MLP neurons of a small language model. Each row is named by its layer, matrix (gate and up: input weights) and neuron, and shows model dimensions 0-223. Each number is 500 + 40 x the weight over its row's rms, rounded and kept within 0 to 999. Numbers have three digits each. A neuron's up and down rows have the sign that makes its largest values positive.
After each neuron's rows, "fires after" lists the tokens most often just before its 100 highest values on Wikipedia text that the model never trained on.

L7.gate137:558437481495473530557451516503518475533477433517511486542520548461528516463528435578486525508480500479523550473530494512467507583528483540409502490584468465481504509473556433544524590485531512468465579507476485560514493479523481510519512488521549497501520506501578524538493473435513562505504545527505521537456497554555410404506548508506439519537471505391472470534567525564484493504456470516438420555489480478390494453501519557491499516494529489526474536432516508420549501462496530547516434541519466484493456448582491529420451488506447553504490419467538528428486540493465461581459477502560502508588461505596530540525474488488508514519558530507511492536499501478440449510465
L7.up137:565483474448493594457557478529524490517531412465433488515513517517465481524505503472440476512494511493503486487509465505561479446440475508514489466534485542579539511522541508434529546451488615510486516466493450486437434457470505490477519445448504523499541469517518513559506417451529464495459498554485566490548392521563456372489442505512487549433507522551464472485475466574514482486437511505474508505447512446452455450501538517533449476515514527535464462531561520511521495461546492479508492522478508543494517431494481511540473533380520555526494490503462544498399544495430578573493546461536458489489489535553475547485471464519494532620553457542492469486519558506528534535540
fires after: " B", " b", " m", " he"

L4.gate45:510523497549489508516395553543405427438496498487487555509503488407521550507500520508574544472498492502469469526477494477520467495428459470499600455496454513415597418524532471533505439509575437428542538544537542517480483467483527517556472513473520474527490540527469467462478547446511454452544466485512505398476521458538480473534524497479514474460482566580464421432463482545515493436484501430428447571477473461477492513516516487547519512471550471496428437465499464447483547534457565516435497498507525448522517433476504487523466468526495513565485497513464463454497555548496491480467536538536539518449516571489562485476465489519540476499529495538429462464460462555430538534473
L4.up45:477498508523463380485470571540522501555551574541514532502538537444459558528482527549432409466574475503466543526526487473458483522447541516520513504499491573461519501447564520452524496504516559475490561549493566464472475558575447496570496526453493485601541562501515492407466471521451516487547481472540468481520496550483534428512413503558545428510526511515471536485497494526532488425502512521579524502494536551525533515540485493511445469514525469456485516467497560466499493525507495516443525526488509497536561491500549431467527503441469499486525493499535570524616564426554580438475523483511458492477471433459552558448500430444526540481567474491486457498500496510554458468496
fires after: " the", " W", " The", " ex"

L8.gate363:523537501526515498478542454475447469512470486530517519477425461514433549475522524503534410588474522566508489504578533466516518477450519474534505438475462470504510542476557509550563536435521490473515455545516511478527440436559490519526384518531526483518535526546449450527427443507522504476535562536572451528500521548521482532479535552567520478462449465490527486488535455452511450498563527489495561480498491490553551503513538467530566482468528454500521516496516620484514553547562516447476496414517514472581565589472537523497467412520466490479518453463632521532477535455483480529500471471465472453492503511590520456510517518518529418508523521524532472438552513545502558527455
L8.up363:562495469440498445486549532452451509477456456459467588478474460488556627574541555477532564498508470555433545492501517505528499586584475429557493429454507587497538489581472475531494512523528439547520457485457535465519466536547478563526487489521479518523487544524471502482486509471514527525489500517532508484428556542472470524501496473549522489401497526481528485509477529444511500525525475459540494503495507554540507461527475559511509531443498489509455524462529536437603523431569496519512528456405529512477526516467531455545548491531503543483520506419537508530490559511460579513524466460534478487532545415568527447430511519392510468544480526515515522455513486550432538464470
fires after: "."

L8.gate397:508518509410525507505469507520493478478497505535489491425508509487454532511483438467471488478510451535465515479451503478560508402560457550445485466508469509468486504516546531487547514450484544525469556527477535506519498440506503473418472510550404487533434532437476525528551549545497426459499473558524551459472502590543518585470444573497550524485487510439526548491463595447482487477467417463521475535491432521542509481502545520502532490496493551510529518495562516422476481396544539533499570526566538495489498534545535497542451482465475440552510484562517452559449504503508458569504556463511503534471549464487503526431550408477459534487425462482448510425565508495438552531560
L8.up397:550508430534488540501563508497582503465523437545477508544477517492519543459450479537555513511458551466425500480460506475501479487558550530487538478486421517474440553492442462496503526451517515534365514446469522566442470509563473433480572464494546509532499519546456466545542483474536470561561532542548520510421513542491529536410517462536470527446476503494487524513483525502515499556486456480481550463510490473514468452460484500490468440477577505579480533504496476585521458474519527398540499437505562506501614515530544518438453530495500504428447513457489491439468557513583516452501568479527466465555474489529503515528512477586511429503509451482482538453539556505545500448535
fires after: " |", ";", "l", " near", "ed", " of"

L4.gate442:507530470480511461561472518517498487438502483398513516484516513501469557585476445530506500525475466611491458508516441551495517528580523506500471567520499544529522510460554533475514479513474479475471520423430517498430557577541439486510615520572504497558525507539528483510490491500469530550527599522396501482483458526446498522503534503456455512394502528554456503463521476468484513514543447478492481455455450455545514482523420488504472541450492417548474496548511517445563548523472430481518475425562450469470540535482515531507436475499530548559514486521468573487467390423456474539494428505511459489521543456536549548508470556499434499496491500528500506518494455549466470500520
L4.up442:537452477425556515538519548535512430507504512478552506524533523457513571471461565541570432524507445515489466532474445549548599468468527523530534485526560518544503488457492497435571489514497490456516458466513532485504580466445514453449538505529490548527466501466602493441450544535522527510498524595525513550489478497440437489502569476431521561462484535518503473533498476545504493460519474444497531532456515440530493509530454576620445477565500470467436468560476519568594502561505493602446465451467493503508571466436467528496451463461468461518497494557544488492493421514456545475486493504558489439487526456469523518521460507474435545457536478504548492491475503473448533485504
fires after: " (", " \"", ",", " /", " T", " D"

L4.gate163:464426475543462480512496467535549559552491478530445487551542588465547476475479423455450525608450526478416487560427460550527510488477480426501429563505535454536458513524540536491492507516531501552415493490502533501479510522414460482562524429506514495449496547517523488493488487460512467545497597543559476454589474487501524535503496477504459533512552522476511501598516538491477497486458484435561511520503547572506448539503459503417506454475540551442517564406465512502546565450499495538502463433480516490497424539543507546503471451570487492572494443505472511508441507527501512448494528498475460468457570550528541506533549525505516488529460430506491482500481510528473435581494
L4.up163:488356464575475570560494475508488514577526423519457426421530555503510432544576463498520515523511499510517497504537518528421513492489496494508506556515468496453496570475467579476453557490543503534505504465539532486475542460502405551558494418450547542413515557436498441499517466485539454464456488482531519481540456511529511487527450523546561486458465445446502453467523482509438426498435481456537433475486509512566482511504527565582463485524515508616463510487525397549468453514491517541516522537537465470435469513518508511451517492486568497546526493463506513508483433511526469474537446468578477509496474513489449493493453538445543487501430448481492492509525547503490526504526
fires after: " G", " B", " L", "ac", " b", " O"

L8.gate179:494437513478571549529465509472438509524535441470471494495463475499499530515514533470437445471488485446456537542489523480476516522407548477466504498509461471449527448479600531489515546520479394417505577451481457388459517471518460593458478467518515479558487530473442499456488556502499480476583511488464495521533473497503544485510450480491535482551548498537510541497452522487492443465519521502534563473499551559486542547575525403446545465523560468541425447534533508490484510547542447492484478478453510548508546556493483531470456501506463437515488453457532604538420523414541513560457431499465512452510476550536538514481508478449485488442496609533487522485506503523447463462511
L8.up179:449533417468528486499436533535398500466444472483428513439458532542535490529462494541475472489548511518521513478463483508507407482446570549428485485527521460509543470509530513473506551492502397490564418488484556387522521554468507549582553481523510527478491535480518492447582501532501496548494506571475477534560551520511450471461531587511438502475481499536532464548527505495460459514526518513492505518487452569501485532507542419444498464501552519520503458554517474520401487465543404494429558522478538466444500465456551488475430474503516457519490497483521508507462468540612517557534505539509483521547508484456535488488471512510460522427552490523453445534473557520440432539460
fires after: " was", " is", " =\n\n", " un", " high", " new"

L8.gate546:509561518588500459472513441533469443487488453469554512451497503531490532455501484548463514491546492524435485550537547536491456464456538598425562470425540410473548557492502429572498485523544517526520450535543463472537467491498426458491541481532471456502548521507449521521492548514587472471496453533589518504569516498515496546506472519472475511446497633448525497518542489526488463473503434429502480465460465525499510510502492448451504459463550549563449576451546520456477519505538551492524479523407456505512566551441483518517471480434498431452517508498529512594483445498579457528478538532491507483502511524540454491554510458513493446475425508583492528523456444492533486489473
L8.up546:481475438525444576444507547494488407514562550443525536464485471463507506479577553576462494458438571422426438521459519537468525491532482538513513438479476435437444494544488524546535473486539484487527517519506446470560493512504492556470435499482496532542521520608533488497472475456472515486504554474570551553498500519529549474511530477441517500512529470477457464524525528453552546499463446460527508515575519409492456439439428501494495580476522418548526477541438465436577454537494530475509481506503467492459535419480491549452467477447517519543478461443454466500485514455448563548509551471466468516467523548490450541543546504527516542446470483510505452525457532478449514583471
fires after: " at", " of", " to", " in", " the", " |"

L4.gate138:503533476534471501455460534483556538482486548534478613493522497447483458497593493548526529540423505567506498441532462552508490501528451506474467510565534525560523519536503488552509521545545413476489464497410482542479430498504521558491469461430497425494463571479460535525487540522579552537585547494475525559498506525495503552426485555471553479443487548528433456487519439535524538478496528449513447556520509490494504475499453500462467476497487437459459499380430462482492479461489512525498420514514419359500447484513451500495494519462475550519519470422534521475477525492488471477444542471474542538454559486488538501541463523485533427527463409505486504525482443526469485500527
L4.up138:504533514473500426505530473483481512455492484494490435476557468525482517490488578566444469466515550486560508523479443504501573516511479621528472435479527632550484556545537485427551487472577486480479503446576494469470560538575511475476507485578558515494446468534520556523446489478468477459494531502502465485478467511532548499526512515552528473381501495506593486396491509473519482502547549526478521522442522527463511555437490560519509453486497494499545515491506504475481474524489460502495523538474563458451530506442409533447466556507481487449448571516553498509482434496558469514469538558497454546478524465565492461427480521426533501550544541488569509513499530474524563426466
fires after: " F", " f", " G", "G", " P", " Q"

L8.gate292:498526552450517480488490430527505490512474550447528547480459525507455514404439467472501497508497542519490451482519504451539516418476472475572513461452458520487487483468452509500580578435507508512498462443526470477443495494537535508409496503514520454511524490462493450503504501503510454566470462445402470519537523612498434473541537420435485502500534502469405509508564501487556501523498463527618451520534467510487517496477506481515423459528534473478520492495502534486501479507598569472485563507558497513533468484614457519461520476479458488550454450507504554486455435502545464570519520443494581501489502480509472488439529430537495474448490438483512470540593549502537411455469
L8.up292:504530433534436530446532465521550493549556550524457501440506555516521518480556549566462526538469563481484550543483512417402484496415524497455492543546472516541479498549493524475481477509458472449490511542528476415485501514496446486548442512534517557442560449588484515511502415544453522488509512540526520546413513485483506516480415453521528428417432500473480531508461548503453510473522493430433473502492430517579409490517499451491473482497501448477503531481474501490494487493483498531520524466432569512506515490529513493598516476485497339431531489450475496464504533467500523521456521497566469556505471488567471552473500541467454444432493474443509510513459529460523488539507
fires after: " |", " ", "au", "le", ";", "us"

L2.gate487:480497540518589443388470478506534532462458573572455485576508516522537476486510439488496477538513489403489497548543517416420513536533464449483542507498513521539492517501496487509537527473570526521512467506561522471520528565525496524526464528469452517513519522479452528457491468523580533433487489435518502560451480466547516465495485514662486456502467527540457473507459526527508438534493426547501444529530590496508485481587478477513473494462508412532547496498529484463512489491449491509482518448449550511520511541468419466492489516507535426378514502508474483546457512421443467540513492536514470426478478460516502486478459432523547493488559521460494475522508560512461403545496
L2.up487:458472462542550537489539418470474550410480552528551492538418524517583501501475539533434548497459529530512442539475502471572532549497459459417488512451543535537463521501418459467450387466530422482562420463509550528529523463553443558497514564530529489448490499577443498535476524518461503525539534493523481466541525435457485522556530471508538476465520491451507484538554489561416547540482521426415476527496530521510534538460520433526502492528477518479502529424475530430516467531510545514487476467503460512489490465550485463528463504516450497542570478562472472414499510464506484534501465478521475527435527472519445501515483471433430488479475471527460512535504518563522404557536
fires after: " ", ".\n\n"

L4.gate272:528541592566472482529464457582484471446494508557524531541532571526495471558496557466506483498517459459530414456520473544516525520534566552479544423530437457427518554436475492430422461417456502566472540509513521409470473535501517480511511482558490464487463519502491513507509501531519497531488502500556484513492554521581552529509415495489518442421471533524515478517520532523457497548477501597454559541469529505542507561469481512446550513465516550484523461460531565504432524551511539547507505456598549474441488510470533433539445526605527588469529451543489433464469438528468514461468551519478520512462503492500474516505502508445444538479461503559504517529521499571465495527499
L4.up272:454494492501493536554507439497458482413488513537553461533545597471511509475579527539493446504506508475543479490488478545577492413523580583508491470567410491546499499453473502434528533540506518536457448400485551479523511564455438499440513479507509574502479529475529598491469414447464461476519577544540508453516459545461569418473535527486560515410481526604542574508431447499568462493524483488481536560510556534494467541507470511422518500467448532530538554504483457545508494486511496514454467476520514500514485515518508534506480532563508540457437490544463535465534473480488508484503513500514512480452564526464510521509473476516545539590468560563505455544518453507489478499482
fires after: "0", "6", "5", "7", " Th", "9"

L4.gate420:463483475494529446531414558498549432484493493501453510500492459462526523546427479526505486524417501493495506462517477464509461515511509560475571456480450525503555391517478554556598425507467515472567539477479529420405470473512515505469516514534495511521530471451477466512489546513421464486567511484472512498514529520584494571506527479547523483475499521466448502502494487437460466505482529515503507531512573445551431579539446572560542512523510516533437498522450559450472518513504450497482581470497492396548503482477537536564589583516471527512511536426464499461506494470523457516516445563501459504517431447450500425508426523458555457476479509513438549504532509481581521490508
L4.up420:523487511507466480446522531474436547537577486506493557460498473515511487441516481522509476549505446523530451511491533501483446456472536516443459495469527598466472511547467473536435514516462466499564493501499504467525514520434451449492445481403541497483534467548518503401448544464478454491529555475431555480523534464488479471575538501470578550482489536495455445505504519554477443466467500523444526521476489504472560457506613527450582530527477519516528523559497451530512538494504565463484492547488505499513501512496409477484484508435478529476495542434614568431493473544528500419525432506527574532495424443517561466453497580502479543418483422518540424457507507463471486502524
fires after: " (", " \"", " N", " Y", " Me"

L3.gate60:431521463527499498457505528505509508494543441452493574523493524585529494528484518562504496463408505543503466572430546556489490522430489519491477504415425551516429490468509510538553492510503441525521504512458510510454485571489450481497469446545440490481486539451560513457411494445530438502551521430495513416535507511478511517484475556450538512444445472514539491477532415563494430538501485440545455525557506511495492492468459494535520446523474483494504540517514486472608562589483545526522549514512518551500460507531525450487451503522499531500496548542499570471537472431480473458448634491444557456419453595512477539476482513493516518596497506544490473491523525518463475496534
L3.up60:479472407553532526497512502518519515474515454414540560546476523539537507506481525491512472489427490473508535587457605566506529494439488531475500512442410465475428505427523497546508467595500492490517514552457508502512463570477500480525470443567379515479484553454546488442454498505514476473516558439481521486541474528502458538531518486493547518436494470510543546483540422487504482568462441512569471548528453456500526500450464482461489468500478476522508471537562419464531500545540557478504574545440547509494434498557541477509447468496477529509418518495533571470560508404473498459496539520447522475416485552530464547465518506481482513586451510559477450545518538500482521472497
fires after: "8", "5", "6", "7", "9", "4"

L4.gate403:459555504465469601492446516484531471445502514513524467449541503464460503490539419492482454553552480567394493430494592474451519529554542446504550518566511447453524427488490454518455497507533488500501449498502436517509542560463529494466515498509572509519526553462473436516474509495476481526455468537529493417509475492565487424573532463536534533461490442511499541443506541506471467509505587497454498536505518499418515425519478470525432514511518492544556487491513461448475473471521467558610430458446510451468540471538492496465440523487521500493532454511435561519450466454433481550545488541475435572488479479442499423529481482502478436445442509523503458427475482553531517468530
L4.up403:566479494494524500575507494469431477490489475500539545446512544461481549513413469510431434611499493493444481536517501537533534484489519542533541593504551544434497472430510456514459525477553497491541502441435520463518530497500461542487520478569470505560498519494507565529460475499523504499471483578518540497477430483605478417519493470597442472497493536506536530423505536469500511462445490412475494543493438519487488417488495541551455525533509553468481511485531519484521477570446503465525417475526518431428468596503444432438537465499465503502451464516456506508432537480579441524530511519481453482551480474527520507448481492464522456524483497516458418423456521511498553463534
fires after: " (", " \"", " '", "1", " un"

L4.gate531:481505499503395534486519490446455510469472475548518499478512548452440502512518429498512549440492512514536434523501505432481534505541474519522517521507525447457514498456505569418558486532471444534508546509447573486461495576508579535454561447409461441501462486436469533490518518431465436436517486508476533445492588441531497497395515466500453493486560507512505485510465508539558483551393501528520531467487452422484447492516456432565431464471471536506544502477524464544445515555463512471528417506484516443555502427446564533489524489458508493528484490416464466532571531473507464570542475585522494493443497498444476436516493469476571544504488494502481523553468494528477505514485
L4.up531:521489496475464455546502609463520476576534550498445565531486522483465580494526466550529534495444559490540513444495413468456526521497570430459495501479557570546456481515497446515467504535492469493555492503437500453506492493497490477483491478492524486487477503553507450549479540520485470472486594475443486534505476525520539504584587495529457510469477501509478493407511469554497464456628513557418434550466487426529491497478465504575475519501434503467501552533476541488455474544483553488508524532537385459541497582444580541530498508431481528433475544511460424482469524488448577511517504422519537487513542516449515528523485479538499448561488549515469466525535441483490478500515
fires after: " (", " \"", "R", "M", "\n\n"

L4.gate349:470563518486511610474462523555526473547464511475510527503503459457500509500541483502492467474556564550462489514409577555514482547560491504515502488483471497509557501511536531592530486520522486435569488496492438500471506573454521456466463527504413483482480498489551482475443473518504543582456484462538469501433410444492535513516510466491488511512480477469516537488488567483402507491445468505513546537576506447427531496578548441491490535522550490476477514553476470496601531591517461492441491503491534521510569520466475548447496469537525626531460530499512501500498485539508433535562469561528487494474505544533483533582503488541509489436397523462548478593470486487570543497504
L4.up349:495425527490545504477493513503509545472464478420528517525502457481540482504479524535504500448468470498517471545569469540514547595461430529485535533492496535523576497537571499553429526515527435481569491471468498483502519531540500499483490568517464392552467563547514513544592489456611461470507504501483521537417526468475438506535481547451453444465531525456447520519547539576536496401432503469450536482512489510475504523469543577528448502491496542464574499490503490468483488489565566513462514524513540452522508473445539487484453544504495514471498460555489510538465508456577511484582555515475426535471454491577431452554507529538520480521408551525440525476513571508441544462499
fires after: " re", " St", " (", " un", " st", " \""

L6.gate209:495505544439507525485465550492457536449537479525532502453504494567552487569489529472500453503510434519481506484532441509528496475458561503480466473512515546498500462480509485535473567425475523475448501484454518522432460563435538491522516513464484520526574552555468419532448492509564555582512514505524634505475491411514498513438442432458520456477566466475495485565506468548572527568435495462488532467496511546482498574573541473486477504463518415435484551420515467549556533505548527527484466495515472549538416441520484471541489527539526501430519486512525504525574483546459453564471570534473515505514440523448543458474472566536502440492538538486522448510516543564520529563488
L6.up209:449520515437502542530483542544474497543544516481545472471531473561533494495544492480471520559517557598468444523522479484498540446473526505545463467407564517492505536510610574445493467435482592464461467409471509491502475480476511504524488525590441523487412622522476517540428450513551495517471535490464478522478506457464470482444467465547520493477530425548504460408434495468513437474547490498555435488450471512510505569510528490390571483439490456456541471526503505511544464501474417503499517491478547473499502520526586491508507529529503528490552494522481518498582535520460476520421522504527463439456472486500491585484470482463510463517471500516437463528482473538510558469463
fires after: " S", " F", " Am", " am", " P"

L8.gate296:501561606441485529476438576548498592493556454428437508490465531487519478579509563500521513500536535439513473496534511489541459542529540518490498533462440569530512526503464547493549489431480472534503498438422467504518525472509475498529426516507509482490500526501519503514522507494537532475546510513408568433461479471478609485471466589475527475510437461471439535484428525522464515468503472504532475504505519527462523519539473535627508483485516456469500541504540474584510491514430438478540509476419500491520563512544478546500551424393484544520443582466522551519462499554549564498449478540458497535560472499508454465505522457445510518437499531457523481429484481502479467533526
L8.up296:498452546544515508486452506540537539463546541476441516466498561545442500527540489468567486480486533518430528545427515483409576426518490531451505527494461479530458607496518414521448555482477521505600578497500513459485501526491477519477516520480579514525529525530511574490540481473476536457493527455405481477450430490488532505427447578509453482526495440514454545448443512489528454543454579489496486508462533484468451527560552522516530470577520506455528528498505529551505474453533449561468453465424466439501436491471472462535520484480469492444504519538505494540483510543577517467444529477518466476482481537539548496486573555511520485522448464477559581551585464492535459454456
fires after: " the", "\n", " The", "'\n", "The"

L4.gate91:540496493434564498476462552417514502460488469506419503514498551455545491526422481585468429503438524590528456421507443566474440476486492498464553470480508541539536424469539616531513507585511470464540538505483489520490441488521483553518510487499504529483547490495463497460578500486482503499522531485429540484601439423464524528441563519476444501545491567520523490429570458554572502462451487472491534504454488488473504500543504516540531531524551500503494440541496485480537472488526470477465445546435436451518447517447509527520565471456559556511446462493448482472451462470521478568429503505561490477517519489456479457548405496484511499498460478504550485450419497492488536537522
L4.up91:608485466476510564514520467489447503523466541481484541530558542515502478477476479425507458455484534487471447476472465524461472476526426539543471507482556520554519535483503534533473501463501549500529464510468491441418530483457534495570540469514450516479603456493447540533599555519449432481463475473519501458497514407515509492479495475466562519540457514527486508513573493504495518499513547467456535446446512487540533475494520426582458521582550481477482487493449489473514425552481527510438531459432486550519470592437468544515582504471520464540481496424418416431508521375486532497571522481534501469542576472466487492479518504511484529505450512517552477569532472490501566539481
fires after: " (", " S", "R", "B", " \""

L7.gate15:537530438454548487473481569538556509500463511490506479482446517471551549623590421483528479495486536509498548570475541502517500564513547487482479479458490512515526474406486507565500539496515494545517538471523501547432495502486562552598480498458447517557479465539500516520512539451469534523458525546525477545513519503489489456520467542606487508523508467460487484473470479504440454496596472536520487570496435477533510428474521436469534483514522495430474474504528513496560491504475438563517462470469523528475522466497533507497517462480458442540459517448468526530449463468442522547420528457553543453473436564431520532482453464433511631492586532451463450496472478565546547507487
L7.up15:496505551575506520489457488489469534501536564530547576541455423429448476515451556472538502450571531460477509445507481452504473505539529492461507458522545507456535537556460484510526568505529494508513479480457520481505466521612521451519518559516518563483534541562484558565508565468584456493562479450487471592481506492499478500478522497529481489459478505501514456459430484523538439590444528448531511473484494535468476515529499499479420528571532435478527525489486480512462489469484497565485488534503510540590540498448513551437458442558510452483538552426580454454523539498553556480430515502474497542468494600514548458551470473455564533433563501513460505428528528539510459559503
fires after: " the", " in", " The", " an", "The", " s"

L4.gate318:482535576493481440519470503469422474494554567499437489627494489446510473583508495506502456507518494473546501495514474474505426461504482537508509471508533516536557479502503546518545546560451497410471478498493490542456467438460445518476511467588468440533519470453526480477416438508509502462502510456537518495571531493459427504456510436511508446479460560514493482406479477475515499484467471597463525520484467440498533480477521479473467503471509540515510547547549497485469486463547565517544553545518402449555565480472536508427504476582458464470417513484444523470460411480484465478423478510469472422523438426429531558479489483443500485504509539508501460503477506474416544486536
L4.up318:523500534389477466490509512551442493587566601510420488541487511580437474479527498460492570533529499451503516517568543451499549549515591540524497489531500484496528445475531528547473462505525488486546498504501496530421467461545480437474566459527528507482495513532410478546494539542435486462520530498519452483527516425478474547492480453590487483483520514509548516499521542542481466458496514546522494510437518509508519501514510503524393537477472519491399534558481495493538513494574519471507498454499470485502589490460514476494598515440450522475412535459440507401488493484462544440468506526516488545562502429437522535489459533505486588505505447523559529472511516528594457466522
fires after: " W", " m", " w", " (", " \"", " M"

L10.gate157:435585530502478457462563463518453407528448530531465454483565517508539496638518523505481459533446497486546461491608500499504499543505513569423439518509518497560454486493548504572499496495542492520459521411488517442497480421472484494446495474524532526543509493489586500498501520507469488512458511432483532498497469474501479509464495537497516478494552520435555427511490494401497460452583499552427546443529554493468485529539464479495428460509523525452517505575534512544485545560548628577474507498444537480519469553490501481518515539502472499510511472470476483541455442503549509527503501571502537491497531478492514466454414478505545523538504491474518443451437458553493405483501
L10.up157:457484437531542484498501485463432472503561529481524459526512481546616419493500446474477503532490397461537477550492493489467517464507480467499560469495521576493529476496462501506510575563498493500548584478551551490498445585431509473459526495462481540514446581420473518440428499512479457546503487440464513538545483512458461450566512483463515503533498461547536506391511511477507521493537480510485468524479477497494489528433493452528459472470497453547511438517546488513523479552475508589481506467488503425445472473496482510519356495476441498468531487408529477500492467466506464552413457563433473513416525442543511488435478483456529531475527531485517485466448541490442452480554
fires after: " (", "isc", "===", " un", " =\n\n", " T"

L10.gate198:470533505546516521436530464560524502521498559529476512526568551526524465503413514453474494549443504470497495497450475504495511583507509496499478506475534504507531476496504454524461472448506503501547499517497485514496511503510488480541506470468509583495483475454468552563478511492446508519596413468472543500477611468455539498566464502506488531405429562473462481491422455581492452507516469477503527564576503552542488466512520397501493496423485550466493474510444482468503442523534500522492501514428459514600536517518546553507487545576497489478437484512546505503508470558342474528506453552488589442544538512447475480502491434478471524572480479488437483432485590504480457533512
L10.up198:457520529471531514459559577544446533445432546516499478452555487548492477563408496460494457489398524504572513462496551497550501468513506489509549434476497463516438460484459510482493469526553473540559488523556508556473392459452476476599524517499542477507503509466470437493435538525565492511568447593474469510569534481478519487483454492512497458461481548499492506564446454552513533510479507480490438446407559548533505481540506432575469494452484544478508493514480481463513421515535586556534485481471526516535462465513474561483445574537521537532525557469532522514483467483481518561423513462506534457458532509459471478484441458531500529538462446495528524475493585555471458561503
fires after: " ", " (", "–"

L4.gate80:445524520459523469595454518584498491547515453465446479474458485465512530530492446501479447558447437467472527453507509509536522528488480544411490504378538565492534526462521564526469500472620476497510531572566489492455478535575487434467551496509554533565507559517494483509507576476514518537529473537469542521525449579464466485440501469517532503480528495379543489391475489512522483487552501506470532483498483457484492524508460517555446481480409526444452427564523510462558549521543494547486510485496522438496470536482544511523475534488540506485426406461511496532470462464464502485477513563497450490505485465498474445562442468491553527517485489461506490468500532496463479495386
L4.up80:478470452469477536548452516486473508458541486518421485484507512475452540498487501494534506551409485500467452486487499470502493570471535541452511433436567482579538456447512498539476435474573459531561533559527509570505470551523532471406545558518561495561432547497477559524558509504518493499525487529409530447607485487497467492488531494498559455563539517415531452521398484475516483497486493482430529509487568461478473461519467522550488512568487507470539517502508476481523530537570501569494511527472471508498487521439525466552557532476521529462450510488520522471550466519464456543596471593450435479529526493511460529522468494470569535508502524508461552474492585522412460443433
fires after: " \"", " (", " un", " M", " In"

L4.gate41:528494550501445519513442469465513449478503463525494482549486554540497512521534460492557464510524438475429449555492461510500459526407534496464442512534513574555544496488528507515526525478520496491508543490555583528492505484468519470590479434495470575494542414542503475550525471474487449586492550549510465501530455517483469482492521486454539471466460472526488465547430483501467460481506431498552591465445459563575532530436494556499521549514504433513369509514485471504496541530475496521506480513589489462498519518430527499497532372411534528520490511547511480490443528500506534416546486579520442518461569497467474509389442459517501459501487517523504518467446481484483549476552
L4.up41:503453487457441537451460550498553495507506495461426515481533554518554466532529455528543475529439552547450552497474571457475505453455481511480471502495479551496519503498573442541549501519437472534520455476471490452483489494461576544472506515556493487493489556547414487566482444523543502486458553445588466461422529426492468521513452520512569493499521466476539469463438480531452517436534425403582532505557556577502459560493496489463459520530512475516388445540487475501497416527460454497520444522433540527479543563534499522524436485442529546492474487506537463543494548457478487524470446514537578491472493550533530518508535527578535531503532457440485492482521528561513576526526
fires after: " G", " D", " V", " F", " B", " d"

L4.gate563:481543529540521532531485491533478567555516505538458511478525476548508413436469432497538464547476434560467436389568493514517436484509515494616553534491501543543533541486465455586525507543584490467540512489460541479483449555492450551457562471440552483462514542471494484550449425463472468501501473501519509439485520487463467501472519576464546510455485421479496452531483498572445497492451483482496534547510511479466550567485528505481519520420585491544495456514531467440453473456516497524468444509464525468553594524456432497508495416525534566460514522498508572481484488488435485510520502541521424529490485551514523513510472461467533460573511470474555552581532532536527476521536
L4.up563:538487521614509463552548471509462477463516473461496467507522458592497451543532472500428465468475513535484485514462441493558535492435502516603510538525591477458476518437522503540543434488573511463539506507454517495469449494519447497573545508482477542417542551441511519547456497448545511542505503490503506497506531502531501426434517519520470486503527434523496461468465495466506490493495439509564522442494434506496445503504509540504548485442584480516512414533467514435484474484467536540432479480448515513582519489576465533425512440513553541567548577536528554486472538450484518554463515512556486545551466593447490565519481515500477491449412496488539547499549505516501590524464
fires after: " R", " G", " B", " P", " g", "R"

L6.gate477:543520506479580466458477497576484534550528450499587480496465498483459417464507443474447558500447563511479549496465501474562486454465496491527504523512525455517477472352542521484484506502480577489432520482479510494428460509461527534506452420501569551586547471473606516518480520492443505547516551491528453504471489537429534512430532502469490479455513507558478474462454474509496507528462419532508504416464490518497470502566496460431613537506528521518469521501418511506528506455488529536510537543473554544496564511479479547470518509564520492576451515445518489458452555489446517506499550429514488480501567478503527495491456491531426487549501459553500520478446408483511428472509
L6.up477:495526470472485457510513488546531509497518521507543485454526494531456486581474451514523555544534544476501512482529507423451526582495436549432488515509547492559490463458529504521491475496557522462489546473460529460457487547486482468468526469550522462519588507548535473468588478475511538510525498509568432449490484508550485483511544475461515467483445438484543482464492574531488549468454478430485470560464567538485583472503498576478505484485471510524518476526455529484474463446407512498549484533592483518489509533547440547497481497503603423506471521469431529430413434528519519476562564450452470534560467468515548541517500479589506486442551497490496472541437608591430493495470
fires after: " G", "G", " Br", " Ar", "ac"